From a checkpoint of a small transformer trained on Wikipedia: 266M tokens.
MLP neurons of a small language model. Each row is named by its layer, matrix (gate and up: input weights) and neuron, and shows model dimensions 320-383. Each number is 50 + 15 x the weight over its row's rms, rounded and kept within 0 to 99. A neuron's up and down rows have the sign that makes its largest values positive.
A block is one neuron, or neurons of one layer that tend to fire together. After each block is what it responds to, as a language model described it from the Wikipedia text at the highest values.

L3.gate735:62 48 52 40 54 60 44 47 45 49 44 38 33 34 42 50 67 45 67 94 57 42 55 57 78 55 46 43 37 62 43 52 50 48 49 52 46 61 39 40 45 52 43 34 35 64 58 83 83 68 29 54 38 47 66 16 55 62 78 65 60 43 64 52
L3.up735:32 48 69 41 40 52 42 47 60 57 60 51 17 54 63 45 51 57 56 34 66 55 50 56 53 77 50 76 48 70 56 85 67 74 26 57 52 56 72 49 53 43 42 53 69 82 55 66 34 37 54 63 46 58 53 33 59 65 58 67 75 30 61 59
Responds to: Mostly " the" after prepositions or "as" (of the, as the, at the), plus table cell pipes and mid-word name pieces (Mil-ton, Bre-ton).

L7.gate233:81 75 63 56 41 46 41 65 58 72 36 40 11 54 47 65 59 47 45 47 57 56 64 59 24 61 35 59 71 53 61 72 50 43 58 55 67 42 63 44 76 44 31 15 30 56 59 46 66 68 20 37 43 32 67 29 50 58 44 43 40 77 71 46
L7.up233:50 66 74 47 51 64 51 57 59 50 55 43 39 38 35 34 50 60 55 46 69 43 48 52 48 63 25 43 55 50 49 72 60 57 47 51 54 33 25 50 65 17 54 73 51 40 52 40 53 56 35 28 33 43 28 71 58 51 67 40 60 46 42 53
L7.gate295:43 02 40 50 65 39 55 52 63 62 57 44 76 43 39 60 42 51 52 43 35 35 43 40 58 48 55 44 48 49 58 44 51 45 57 64 26 45 44 52 47 41 26 44 38 60 60 52 72 73 57 49 61 65 31 54 28 54 56 66 44 53 60 33
L7.up295:36 50 41 27 43 60 54 48 70 71 50 37 66 41 60 35 45 42 40 49 47 32 64 51 38 36 54 30 59 47 42 50 38 58 46 33 39 65 77 57 40 57 39 51 39 63 78 42 31 43 53 42 51 42 39 57 47 82 34 48 50 27 50 76
L7.gate429:63 76 61 47 56 54 37 68 84 24 69 59 48 41 43 67 28 65 55 42 42 37 80 37 32 35 71 54 63 07 45 71 38 57 61 56 58 48 40 65 71 35 44 72 30 51 85 36 60 67 52 43 61 57 61 51 57 35 50 45 36 53 66 42
L7.up429:69 38 41 48 27 62 79 52 67 65 37 28 61 81 68 49 59 49 36 55 51 45 97 41 63 48 57 52 34 36 62 71 55 73 49 62 35 40 53 39 63 39 75 22 56 45 65 59 14 60 33 23 52 76 52 58 43 57 40 68 42 47 61 52
L7.gate441:64 84 52 66 51 58 34 40 44 64 54 29 43 40 39 51 22 52 64 48 61 49 90 24 46 37 68 52 39 27 61 42 40 65 47 70 81 80 61 45 61 21 48 68 24 64 56 49 28 24 43 45 73 43 70 65 42 59 45 62 42 67 50 33
L7.up441:66 79 57 37 65 54 61 54 63 48 58 36 42 46 39 30 61 49 55 53 67 41 76 41 57 41 60 41 44 35 73 37 29 59 59 60 51 42 62 68 61 42 65 81 33 69 67 52 32 24 54 49 49 69 72 53 53 48 34 50 27 64 40 42
L7.gate695:51 32 49 43 50 55 26 41 73 86 45 20 56 52 56 58 56 47 59 23 52 49 69 46 77 66 57 61 48 50 25 49 13 41 34 50 56 74 43 57 51 44 49 40 61 40 80 47 38 22 62 51 45 53 55 39 41 42 40 35 39 38 57 83
L7.up695:60 37 52 35 45 45 38 44 45 65 44 27 55 55 70 45 59 68 62 55 44 43 61 39 73 64 45 56 69 55 67 56 47 71 41 42 62 65 56 38 43 39 28 27 54 43 60 33 60 39 51 73 57 58 46 64 21 20 49 59 77 46 65 72
L7.gate801:53 67 35 65 40 69 84 55 46 73 60 48 61 40 44 38 48 35 45 74 63 57 64 23 49 58 47 48 69 62 47 12 53 48 37 51 54 58 42 40 54 24 58 78 79 48 68 47 51 50 42 48 48 36 58 35 38 66 73 87 67 34 50 45
L7.up801:53 42 41 29 41 58 51 36 52 45 55 17 53 54 57 43 47 40 57 65 71 62 99 43 66 38 64 37 67 61 45 46 53 61 68 60 75 65 42 29 53 38 33 59 40 43 75 43 24 52 62 34 46 39 58 45 35 68 45 42 46 27 75 37
L7.gate951:65 71 56 41 39 66 46 45 51 47 60 59 39 62 37 52 55 53 39 52 41 63 37 45 56 28 39 53 69 56 64 55 35 60 39 71 55 21 41 33 58 61 60 53 39 77 66 43 38 68 47 42 42 45 68 41 56 78 51 64 42 15 58 75
L7.up951:70 43 50 44 35 61 64 44 57 35 72 48 75 34 41 83 26 52 34 52 68 54 83 80 31 71 55 54 55 30 34 56 34 49 61 47 09 22 42 73 63 63 30 14 49 58 56 42 52 61 68 21 52 67 48 65 55 44 45 71 30 55 44 51
L7.gate987:57 26 62 49 79 33 42 50 82 47 57 69 45 48 68 42 10 48 48 55 35 41 64 27 42 69 34 52 31 70 28 57 76 30 48 43 64 57 57 69 73 63 27 55 37 39 34 42 43 40 61 38 61 73 14 75 40 65 49 36 47 80 61 55
L7.up987:49 42 51 55 36 61 09 91 78 26 63 70 37 59 37 58 23 55 55 37 50 46 50 65 39 15 65 60 64 65 39 61 70 68 48 75 46 55 47 75 53 31 42 68 39 45 58 75 62 49 36 24 58 45 27 69 46 56 59 53 50 50 55 44
Responds to: Commas right after a sentence-initial subject noun phrase or opening phrase, before an appositive or "including/such as" insert, e.g. "The English trustees, including", "Some scholars, such as".

L7.gate223:33 70 82 58 61 55 73 47 19 35 53 72 49 56 42 56 48 52 79 51 72 46 57 67 36 60 43 70 47 60 81 66 49 71 54 49 62 61 60 47 38 59 64 73 42 34 71 32 56 48 57 56 51 60 61 40 44 48 53 86 40 56 22 56
L7.up223:41 73 62 23 63 28 49 65 50 35 66 77 52 33 25 49 40 62 50 41 27 63 43 69 53 57 53 34 49 83 84 42 51 44 34 27 52 61 53 81 54 71 21 44 44 39 39 41 22 26 39 47 55 60 65 34 34 57 65 54 25 48 54 44
L7.gate360:70 31 45 90 49 39 34 24 72 42 14 52 60 63 49 59 37 54 68 29 58 55 44 50 26 65 44 40 41 59 80 42 39 33 50 58 28 50 43 40 72 67 56 44 68 57 29 46 35 47 51 67 69 40 51 65 37 61 27 27 53 68 66 06
L7.up360:58 35 41 46 40 67 73 52 24 59 58 77 69 44 36 37 50 19 29 50 69 50 46 60 30 85 44 45 15 58 50 43 32 37 44 43 54 59 59 85 57 63 39 60 52 40 51 42 56 59 67 29 24 82 47 55 70 63 33 43 61 48 34 42
L7.gate578:28 50 55 67 60 61 20 44 68 65 36 57 77 46 47 44 62 42 72 52 57 37 38 45 59 74 61 66 42 42 54 49 40 19 39 34 68 56 41 49 57 50 39 73 42 60 42 61 25 58 61 42 63 51 65 35 37 59 38 49 49 39 28 74
L7.up578:34 44 59 33 61 53 61 60 38 73 36 60 38 64 51 45 64 44 71 43 47 65 43 62 68 58 25 43 40 80 49 58 66 30 49 66 56 50 55 65 18 44 39 25 55 65 62 37 46 52 58 48 28 47 50 54 56 83 49 39 67 42 45 52
L7.gate594:66 70 43 51 39 32 36 69 55 49 25 52 33 69 40 70 41 44 71 71 49 57 36 51 56 37 26 51 63 63 23 29 74 69 62 25 66 75 58 22 66 21 43 36 33 44 49 31 60 53 41 38 49 46 56 49 48 50 75 65 29 47 50 33
L7.up594:49 65 37 64 33 50 29 33 38 60 57 47 51 56 53 60 40 70 59 45 42 57 49 32 48 46 50 48 55 41 58 60 52 65 70 34 47 58 45 53 55 36 42 34 38 24 32 44 67 19 51 81 38 70 37 38 63 76 33 52 33 47 38 36
L7.gate596:63 63 73 91 58 61 14 66 63 35 38 69 46 61 42 20 48 28 50 44 50 64 50 71 50 56 78 49 74 51 69 31 57 64 31 50 49 43 46 63 51 64 26 42 65 55 34 64 54 55 55 61 51 64 41 29 58 60 67 32 44 69 39 29
L7.up596:56 37 51 59 51 37 45 49 43 57 36 47 82 57 61 41 72 42 43 56 50 48 45 13 62 49 34 37 24 31 46 17 63 29 53 87 72 39 57 47 54 71 82 61 64 58 32 41 36 53 65 38 59 47 36 28 67 68 69 67 66 59 41 40
L7.gate633:33 54 38 77 59 44 49 52 31 78 41 45 61 38 56 65 32 69 55 56 35 51 21 50 43 39 71 48 40 40 45 64 57 33 38 52 68 61 44 58 30 62 52 55 65 59 41 44 60 57 48 86 53 74 57 35 38 71 63 78 50 53 60 41
L7.up633:41 41 63 67 60 37 79 44 62 43 20 72 65 40 49 32 46 29 51 31 40 49 55 56 39 50 38 58 36 34 52 42 58 43 03 25 63 75 82 89 66 46 54 52 80 65 33 69 31 50 21 58 52 60 49 57 71 60 61 38 69 62 31 61
L7.gate675:46 48 51 48 74 54 76 66 53 48 61 45 58 63 33 40 51 77 58 51 26 65 49 81 50 63 59 80 32 54 48 54 50 59 39 28 75 53 26 35 41 40 46 68 14 58 53 41 29 45 37 57 35 61 44 26 61 46 51 33 56 19 28 48
L7.up675:64 51 44 65 46 29 63 56 44 48 71 69 48 29 47 70 61 60 69 68 30 40 34 44 35 35 47 48 41 53 49 30 53 46 52 55 25 57 66 41 60 59 48 32 66 76 40 63 66 53 42 53 40 53 63 61 59 48 64 41 32 53 37 48
L7.gate980:72 60 52 70 38 52 62 55 38 44 36 81 76 60 00 68 42 54 69 40 48 47 43 78 55 47 29 47 30 48 69 47 86 19 60 88 53 65 40 59 65 54 58 31 33 92 41 42 42 66 50 34 60 48 32 32 30 72 46 64 53 33 38 53
L7.up980:35 71 70 47 60 21 50 57 62 78 33 42 49 71 38 64 72 54 65 83 54 72 43 69 61 71 80 51 37 53 36 74 33 44 36 28 22 59 51 39 38 51 50 40 54 48 48 44 46 53 28 58 30 52 30 42 58 34 64 42 46 72 39 52
Responds to: Possessive 's after world/country/place names and "the" after was/became that set up a superlative or ordinal, e.g. world's largest, the sixth.

L7.gate104:26 36 75 50 62 54 46 77 51 27 48 66 49 31 42 24 50 61 37 63 40 31 62 61 22 43 58 40 48 50 49 58 62 41 53 78 73 49 49 67 47 42 61 42 36 25 36 48 48 66 56 34 71 48 28 65 43 44 43 59 29 54 64 55
L7.up104:33 63 95 45 39 39 56 58 45 56 53 44 60 45 42 44 58 46 71 45 39 53 67 62 63 33 60 58 55 56 36 51 97 26 71 56 74 59 43 65 27 58 42 60 54 44 78 53 71 42 44 22 85 51 51 46 35 71 71 39 35 65 67 61
L7.gate124:51 67 53 50 76 47 55 52 70 43 64 65 28 44 45 61 42 51 30 43 81 55 87 26 30 50 62 39 43 40 45 77 78 26 51 60 60 16 64 48 64 19 30 51 42 44 54 16 65 46 58 67 41 60 30 61 70 79 26 57 51 46 61 73
L7.up124:46 48 75 49 41 33 74 58 54 30 47 56 54 32 43 50 41 74 43 45 60 38 36 57 29 51 52 59 46 30 53 62 78 34 65 70 55 88 68 63 59 38 32 64 28 20 28 44 56 39 48 46 51 64 43 51 49 56 54 45 24 47 55 50
L7.gate195:31 61 68 69 58 44 31 50 43 59 33 67 80 39 32 36 48 40 45 22 73 52 47 45 55 44 46 61 51 51 57 57 55 51 22 64 58 29 32 43 43 46 28 43 41 61 50 37 16 40 49 49 30 63 55 65 49 57 34 29 54 47 59 86
L7.up195:42 51 62 61 80 44 67 67 39 77 48 54 44 40 49 60 39 41 90 69 35 38 49 60 30 70 48 58 48 68 88 24 42 48 52 50 63 69 65 54 48 44 43 71 23 47 36 58 79 53 69 42 42 40 76 64 50 62 42 35 54 50 44 53
L7.gate380:42 64 67 16 46 58 56 41 45 49 56 58 61 34 02 48 28 62 66 61 55 46 39 45 62 42 52 17 64 32 18 42 50 49 54 48 64 36 55 27 33 45 37 57 46 45 12 47 42 66 88 59 37 43 68 54 35 64 44 26 45 44 50 55
L7.up380:55 66 60 42 60 78 55 41 43 51 57 61 39 31 35 45 53 40 38 52 28 75 72 67 45 67 67 46 29 34 66 34 57 51 50 48 69 38 68 60 54 64 37 49 50 18 40 42 65 21 44 43 34 52 60 75 60 38 20 55 35 37 68 49
L7.gate683:27 45 47 44 66 42 33 15 67 25 55 38 54 36 71 39 50 72 42 49 50 36 46 57 32 65 40 43 50 55 59 49 47 57 43 40 58 34 21 36 42 40 58 58 43 32 46 28 46 54 61 65 40 31 32 67 34 55 67 79 49 50 51 62
L7.up683:21 35 72 57 50 63 55 60 50 34 61 23 38 32 22 52 42 45 64 52 54 60 61 21 47 36 78 47 54 56 53 66 61 54 31 35 55 49 53 28 59 55 45 53 50 13 49 51 51 43 26 99 47 37 68 62 55 68 41 60 41 76 60 58
L7.gate743:40 40 44 63 32 51 53 79 56 32 50 74 84 37 26 43 52 52 60 44 48 50 31 56 17 70 57 47 39 43 64 38 70 44 48 56 55 47 67 63 54 27 30 46 32 03 30 34 27 47 29 46 37 45 50 41 48 69 54 74 76 53 35 62
L7.up743:19 70 56 37 48 45 39 60 26 64 62 50 15 88 37 35 51 81 50 47 59 60 42 77 40 61 64 36 67 79 61 38 54 40 43 33 63 20 37 28 61 60 45 39 60 44 59 34 54 56 47 55 24 64 45 22 70 58 57 64 55 28 52 44
L7.gate826:58 39 46 56 63 64 64 55 51 58 55 55 64 41 49 29 65 54 46 42 61 73 52 45 26 39 33 53 62 40 35 66 63 31 58 43 57 52 56 36 55 40 38 80 13 66 41 19 36 48 54 50 43 34 61 36 65 53 00 69 44 55 55 49
L7.up826:35 61 58 33 20 68 44 62 66 30 28 20 74 49 54 65 35 39 40 29 30 66 43 58 34 49 84 59 56 74 54 50 57 44 46 53 34 54 65 53 54 44 33 71 31 54 41 34 49 39 59 69 80 55 45 44 66 50 31 44 28 49 67 47
L7.gate931:37 60 42 99 60 55 32 56 60 55 35 55 48 39 64 31 51 65 50 46 79 58 21 76 69 42 35 48 36 36 53 41 50 73 45 78 71 24 45 50 56 45 17 35 39 32 50 33 45 47 34 62 21 23 44 67 56 65 46 68 18 55 53 66
L7.up931:52 42 40 56 31 43 33 37 57 58 52 63 33 44 31 43 46 32 47 55 44 51 21 68 61 53 58 50 46 62 71 45 51 50 55 54 50 18 46 60 28 49 49 49 55 46 60 27 50 25 24 33 57 19 11 53 60 53 43 71 39 44 33 96
Responds to: The apostrophe of a possessive 's after a noun or name, as in club's, computer's, Macy's; sometimes a function word like the, to.

L3.gate983:18 62 39 30 46 59 59 58 87 33 85 59 55 41 26 49 36 30 70 42 46 56 68 35 40 51 53 68 77 60 61 41 69 43 26 57 46 62 61 74 54 50 44 60 33 42 49 66 59 43 51 45 19 72 29 47 45 43 55 52 62 44 52 49
L3.up983:41 58 70 66 58 64 64 44 66 34 24 56 54 58 37 35 78 37 39 45 59 37 53 48 81 34 68 65 44 45 47 47 49 34 23 46 62 62 55 60 39 44 45 50 49 52 47 44 58 39 51 74 58 35 61 58 71 51 59 54 35 53 28 23
Responds to: Word pieces and capitalized function words inside names and titles of songs, films and places, e.g. Cry-ing Game, Clan For-bes, Son Of.

L3.gate494:61 50 51 41 10 34 62 42 87 33 47 22 62 65 54 59 45 63 61 37 32 53 80 35 66 30 38 39 62 54 54 49 47 51 62 70 38 38 31 55 44 46 34 37 30 48 61 35 42 44 42 48 48 40 60 53 43 36 58 41 42 74 58 31
L3.up494:73 60 47 39 18 54 48 60 59 51 45 66 16 33 49 62 42 47 49 52 23 37 49 49 17 63 87 55 47 60 69 64 53 71 58 74 65 39 70 80 34 49 66 22 51 52 38 38 52 58 39 16 42 39 50 44 35 48 36 53 44 39 48 48
Responds to: Commas, closing quotes, dashes and parentheses that end a noun phrase or quotation mid-sentence, as in "...poetry"," claiming, an American politician, civic leader, or Richard Howe, 1st Earl.

L9.gate6:66 83 58 55 76 53 56 42 53 35 44 66 54 72 45 42 49 34 40 42 60 32 37 19 32 52 61 29 30 62 43 62 65 46 50 42 63 34 54 34 68 30 53 72 62 45 36 24 67 39 28 68 39 28 36 63 46 70 70 67 73 75 69 45
L9.up6:25 48 44 28 58 57 50 34 54 51 59 44 66 66 60 30 69 68 64 44 71 50 63 55 26 54 44 41 64 36 67 54 72 40 52 34 61 58 26 43 70 51 38 81 42 38 24 54 62 24 31 60 45 29 25 54 52 50 35 32 57 68 57 34
L9.gate218:53 63 38 58 42 37 50 60 50 17 78 67 55 54 24 56 58 35 51 55 46 71 70 54 41 77 86 33 50 53 53 72 33 59 76 51 56 65 76 52 32 57 43 43 41 26 70 33 55 23 45 67 54 36 23 23 60 22 64 67 46 39 16 24
L9.up218:55 41 45 64 35 57 21 69 57 61 68 39 71 36 74 67 50 70 56 36 27 59 34 63 51 66 67 39 41 36 68 51 34 75 68 34 67 71 52 58 76 62 39 80 52 52 43 29 84 46 50 34 72 36 19 49 52 58 42 41 56 58 29 66
L9.gate351:68 62 39 68 54 35 53 48 72 29 61 53 52 57 68 23 56 42 67 42 87 49 31 69 74 69 47 48 60 45 48 19 51 20 53 32 45 40 42 68 47 63 48 23 25 34 42 36 26 59 31 77 52 33 54 57 30 76 45 65 54 38 59 78
L9.up351:65 31 55 46 31 71 40 56 37 57 69 51 00 71 60 45 65 18 39 61 54 47 41 71 74 29 57 40 74 47 62 40 53 78 43 50 45 25 56 60 41 65 25 49 55 60 33 42 46 45 70 43 60 61 36 54 72 49 55 69 64 59 50 32
L9.gate454:43 33 34 68 44 61 17 59 67 34 51 55 41 70 33 76 48 65 58 43 58 66 13 89 54 57 66 41 48 76 75 34 64 47 36 58 51 58 36 47 61 57 73 41 47 57 39 24 21 51 67 24 51 29 43 49 66 04 32 56 21 48 59 71
L9.up454:24 22 51 62 23 15 09 50 68 43 57 55 30 60 43 47 40 51 55 32 68 65 37 55 27 73 27 59 30 32 50 54 64 31 49 59 68 17 33 59 00 91 57 39 37 65 62 53 56 54 59 36 61 23 41 62 29 56 78 31 65 48 49 53
L9.gate700:52 52 36 51 64 08 57 49 58 53 55 56 55 31 28 36 58 53 67 50 82 60 19 25 78 27 51 51 40 47 77 47 52 78 46 60 60 48 45 79 54 55 42 70 46 37 72 38 56 13 53 54 51 40 51 45 52 65 38 64 58 49 44 44
L9.up700:27 41 66 42 45 58 56 34 47 34 31 68 60 24 54 43 46 19 34 57 42 44 66 41 82 58 67 45 66 78 53 59 46 22 53 48 58 48 70 45 63 51 64 37 72 68 65 39 50 55 56 57 77 36 52 49 39 60 31 63 58 69 45 29
L9.gate744:41 67 41 62 64 39 38 59 43 80 46 28 37 69 40 18 43 51 39 39 64 39 48 24 32 62 53 39 57 59 79 35 33 55 61 49 63 36 25 44 67 54 38 79 37 57 70 63 38 54 64 27 22 46 43 53 43 71 53 44 58 39 46 56
L9.up744:43 64 43 73 00 52 55 62 40 33 55 40 54 71 57 45 64 13 45 77 32 42 52 38 85 47 50 18 24 41 56 54 36 53 31 58 44 66 67 25 50 56 54 50 28 24 49 69 49 40 77 49 37 84 53 43 62 50 61 47 68 88 78 27
L9.gate862:35 47 62 53 19 26 76 60 39 59 58 31 40 33 64 50 58 69 33 43 62 58 36 56 43 62 56 28 32 51 58 28 68 59 60 31 26 56 46 45 45 33 61 57 55 53 50 75 39 48 54 52 48 50 78 61 35 60 26 69 45 43 47 61
L9.up862:52 56 68 30 61 37 49 77 76 65 60 57 03 52 34 41 54 21 42 33 59 35 40 39 42 57 45 54 46 48 26 53 44 45 30 70 48 42 60 49 66 34 21 48 56 37 72 39 43 37 76 50 33 44 46 60 46 58 58 54 81 46 66 36
L9.gate956:40 67 54 68 48 25 46 56 43 46 16 47 60 36 50 37 36 56 36 41 71 41 23 70 49 49 35 66 73 59 52 26 49 57 17 49 53 51 25 64 34 67 52 43 65 43 66 38 70 45 26 31 70 39 58 82 36 64 66 59 61 58 49 65
L9.up956:14 46 20 74 45 49 64 21 66 76 45 68 61 52 39 24 50 55 40 53 54 44 48 48 57 68 68 46 33 31 36 84 45 67 49 54 55 53 51 36 59 38 58 52 54 75 32 34 75 47 62 30 37 41 24 62 68 59 56 47 71 42 58 62
Responds to: Verb tokens or verb endings right after a subject, strongest inside quoted song or show titles ("This Land Is Mine", "Here Comes"), also in prose (arrives, competed).

L9.gate18:32 30 57 68 85 54 60 54 40 38 62 50 50 59 42 45 42 48 50 20 45 42 18 84 84 57 80 44 35 55 88 41 62 25 39 46 54 26 72 51 57 72 58 20 50 51 41 65 35 54 63 35 44 35 46 60 54 51 47 38 65 56 32 64
L9.up18:37 26 51 79 63 53 70 24 45 41 63 58 34 63 50 44 59 60 24 42 34 24 21 60 54 49 58 59 58 65 43 51 48 86 21 68 71 68 64 54 64 65 40 48 44 15 67 63 39 55 63 34 56 69 21 52 52 46 67 40 76 36 52 53
L9.gate64:19 51 53 79 65 41 31 45 25 54 43 62 27 62 38 42 51 42 90 66 38 59 36 64 78 30 57 55 40 38 73 60 39 42 39 48 73 50 56 20 63 63 64 38 69 67 54 23 20 33 55 73 44 70 54 41 30 44 65 72 32 58 51 60
L9.up64:22 34 45 47 64 57 30 39 40 58 31 39 56 71 54 47 35 44 50 45 66 76 53 53 56 41 25 52 50 43 67 32 56 74 63 54 81 52 75 20 77 32 59 41 44 57 66 43 43 52 75 60 52 45 32 26 53 39 62 74 53 67 59 61
L9.gate233:41 54 86 52 64 65 69 36 53 44 42 29 93 76 51 70 51 37 58 39 43 62 26 73 74 59 74 49 43 69 70 38 35 55 23 47 39 63 49 42 54 49 27 57 40 86 42 47 23 50 25 50 48 75 59 40 60 66 99 46 31 24 45 52
L9.up233:67 56 73 47 38 72 40 56 56 51 62 49 60 57 39 72 72 64 51 64 49 50 48 76 44 48 64 65 21 54 55 64 61 26 26 40 73 36 59 59 48 37 51 58 37 52 44 42 37 46 36 33 33 33 45 40 53 60 32 52 74 28 27 53
L9.gate403:67 36 51 33 61 39 46 46 51 52 76 43 35 89 63 48 31 44 18 19 41 45 48 37 48 58 43 49 69 24 40 45 53 52 42 59 76 45 45 60 28 43 55 34 62 32 60 56 27 77 47 53 49 61 72 51 58 81 57 56 44 59 35 53
L9.up403:36 69 60 48 63 69 63 65 30 48 64 65 47 68 50 47 38 50 44 44 34 29 17 38 38 52 39 50 58 35 40 63 40 48 65 85 55 38 50 40 41 68 65 54 57 37 51 43 69 27 53 34 15 66 50 48 48 37 74 42 66 33 33 29
L9.gate797:24 45 71 63 40 72 50 37 71 41 46 69 56 56 44 49 31 48 64 56 40 50 16 67 50 46 74 60 46 60 74 22 43 68 34 70 65 57 69 62 49 51 84 35 39 52 52 51 25 53 61 56 48 41 39 09 62 45 65 38 52 46 42 41
L9.up797:67 57 36 64 43 57 25 54 34 80 57 58 56 36 33 59 46 49 30 48 52 52 38 33 54 49 51 54 43 57 53 26 69 63 37 32 55 65 39 47 44 41 59 68 44 49 19 60 45 72 61 63 25 62 62 38 50 58 61 27 40 78 36 44
L9.gate893:54 33 30 43 58 51 52 41 47 41 56 75 53 45 48 44 40 38 55 52 20 36 73 65 73 55 61 31 45 58 41 40 67 42 36 46 36 61 71 50 35 31 33 65 75 90 34 64 32 46 51 95 35 66 47 19 48 21 63 40 61 60 59 55
L9.up893:46 77 58 78 76 48 51 51 53 46 63 47 64 40 39 46 39 54 30 57 33 56 49 90 61 50 58 59 41 64 27 71 78 44 23 39 31 63 56 49 38 41 47 78 75 64 15 54 46 49 69 37 35 74 49 43 88 38 11 53 13 61 24 52
L9.gate983:30 73 53 35 59 41 17 37 42 54 52 52 58 38 37 46 44 56 70 57 33 37 35 50 54 32 66 40 48 42 48 38 57 55 63 65 69 20 40 53 36 54 43 46 39 61 53 58 56 48 48 54 61 73 15 75 39 51 40 48 36 57 48 60
L9.up983:32 58 53 44 46 76 65 48 70 89 44 23 55 42 56 63 68 42 45 65 81 31 49 61 49 49 32 66 42 60 87 41 58 23 51 51 38 45 70 58 47 65 30 61 42 37 68 47 34 14 42 42 48 24 40 44 61 54 36 35 51 53 32 86
L9.gate1018:22 49 38 55 47 92 49 64 58 50 73 41 37 66 44 57 63 40 46 44 51 48 47 53 70 24 48 56 35 77 50 77 35 25 23 34 69 82 47 54 73 33 52 36 60 40 68 55 42 33 25 72 58 67 38 46 31 39 68 56 47 53 51 52
L9.up1018:55 75 61 68 62 55 49 72 70 53 47 63 46 40 58 64 41 60 66 78 73 77 43 47 28 60 74 70 60 29 65 40 42 52 36 28 71 45 66 68 54 70 37 38 37 32 67 44 42 43 27 72 48 46 46 53 30 35 51 55 54 92 51 59
Responds to: The determiner "the" (also possessive 's) opening a complement after is, was, as, became, often before superlatives or ordinals, e.g. "is the most", "one of the best", "the first".

L9.gate63:22 72 70 35 51 52 52 26 59 30 30 50 41 59 57 39 74 47 46 59 63 32 74 47 42 57 50 41 56 64 55 65 43 55 72 56 56 45 63 52 77 50 47 54 54 32 43 25 75 53 17 55 44 62 40 64 56 48 48 62 60 54 54 49
L9.up63:68 39 50 47 26 61 62 70 64 71 39 51 41 40 64 60 53 33 44 55 75 35 50 36 63 49 51 51 44 35 45 51 27 77 58 33 51 33 38 42 67 40 47 99 62 48 39 51 28 51 60 31 50 47 39 31 33 58 52 49 42 65 62 45
L9.gate426:50 44 54 68 43 68 49 72 68 57 48 53 60 33 31 37 19 44 42 24 26 37 62 28 52 47 44 71 35 66 53 55 27 62 52 45 50 66 71 28 23 48 46 33 41 74 82 46 63 40 64 18 55 57 50 42 53 43 43 50 64 51 67 45
L9.up426:52 38 47 50 47 50 41 61 79 29 41 42 50 62 43 42 43 68 46 21 14 50 47 67 60 46 51 48 31 55 52 57 37 47 27 56 43 52 49 72 77 56 41 25 31 59 74 54 70 55 47 67 38 46 53 31 66 60 69 61 47 25 65 38
L9.gate435:48 33 93 59 32 43 62 55 39 34 26 48 50 45 50 61 51 51 51 56 82 53 79 52 56 64 69 39 57 27 71 42 75 16 60 61 40 78 44 69 33 42 48 19 56 52 46 06 75 34 22 31 48 63 27 38 19 34 54 61 47 57 59 39
L9.up435:60 32 54 50 54 49 60 61 49 59 50 65 67 51 48 36 35 48 44 36 69 51 88 46 51 52 74 36 35 19 75 48 60 36 77 85 21 57 42 32 46 49 46 38 44 46 54 66 61 39 47 57 49 74 87 48 54 65 42 66 38 75 75 30
L9.gate466:46 56 51 79 56 38 60 45 68 30 45 69 38 42 51 39 58 41 53 38 49 30 71 67 41 61 39 75 43 42 62 66 52 52 53 44 53 68 65 27 43 64 57 53 62 35 59 59 70 59 58 32 29 55 53 62 27 55 47 51 49 23 26 63
L9.up466:40 44 56 51 82 26 38 55 52 35 33 38 57 52 37 94 57 65 44 38 50 60 71 44 46 56 54 29 64 44 33 48 26 74 43 74 57 89 55 45 55 60 58 88 40 51 56 32 40 46 49 38 40 48 67 46 25 51 30 63 51 54 34 49
L9.gate511:64 60 46 59 47 26 29 56 35 41 57 71 37 38 43 67 62 51 55 36 30 26 69 49 39 45 59 49 51 50 32 40 33 52 70 51 27 72 62 40 50 49 72 62 41 39 30 32 47 60 46 22 35 43 56 32 58 48 19 69 52 24 62 61
L9.up511:77 24 86 47 39 56 85 55 47 51 49 49 46 16 45 77 51 42 56 68 45 63 42 41 52 63 36 64 50 27 48 63 52 51 39 36 64 67 49 46 58 68 66 44 36 32 35 38 44 71 58 33 35 51 72 40 69 68 57 38 32 56 31 75
L9.gate611:44 44 56 38 34 75 52 30 65 48 34 62 28 57 22 52 37 39 39 24 73 46 78 38 20 39 73 23 33 36 52 50 66 51 72 52 61 57 38 51 67 51 49 54 63 52 40 65 59 39 51 60 45 65 75 23 46 74 39 29 39 45 43 33
L9.up611:58 43 54 64 45 62 27 64 42 49 33 52 62 52 46 72 55 73 48 72 27 66 82 59 66 55 49 49 30 06 66 74 44 36 42 61 61 64 64 79 46 85 53 78 21 68 56 69 30 37 36 40 43 50 62 36 34 70 48 46 37 60 58 45
L9.gate691:63 12 34 53 45 49 53 52 76 34 49 33 52 38 34 40 33 75 69 40 55 56 79 44 60 44 52 43 61 62 43 52 56 27 92 25 44 62 54 57 33 28 42 47 67 49 57 19 39 57 32 46 56 81 64 41 32 46 44 58 53 75 38 63
L9.up691:53 48 52 56 61 66 42 50 56 44 60 76 71 46 42 40 57 62 52 45 46 27 68 42 45 56 78 53 49 40 49 50 67 27 41 40 46 50 92 53 52 41 57 36 62 45 54 59 57 33 53 60 58 33 49 69 48 64 55 36 46 59 41 78
L9.gate714:63 65 34 53 61 46 55 33 81 47 60 50 67 64 48 63 33 67 43 58 58 64 76 31 55 29 39 41 20 47 55 34 45 63 57 40 98 61 69 49 72 22 38 41 44 41 55 24 10 36 45 42 51 36 83 41 63 55 37 37 53 43 64 50
L9.up714:43 65 47 52 64 65 46 38 27 53 15 53 60 42 31 64 48 47 31 79 47 41 59 15 68 68 67 38 72 68 66 43 55 56 62 56 63 54 58 46 68 41 58 81 63 57 45 49 52 43 66 17 47 45 75 30 19 37 53 30 53 29 71 65
Responds to: Commas right after a subject noun or name that open an aside before the main verb, e.g. "Handley, along with", "Skomantas, leader of", "the town, led by".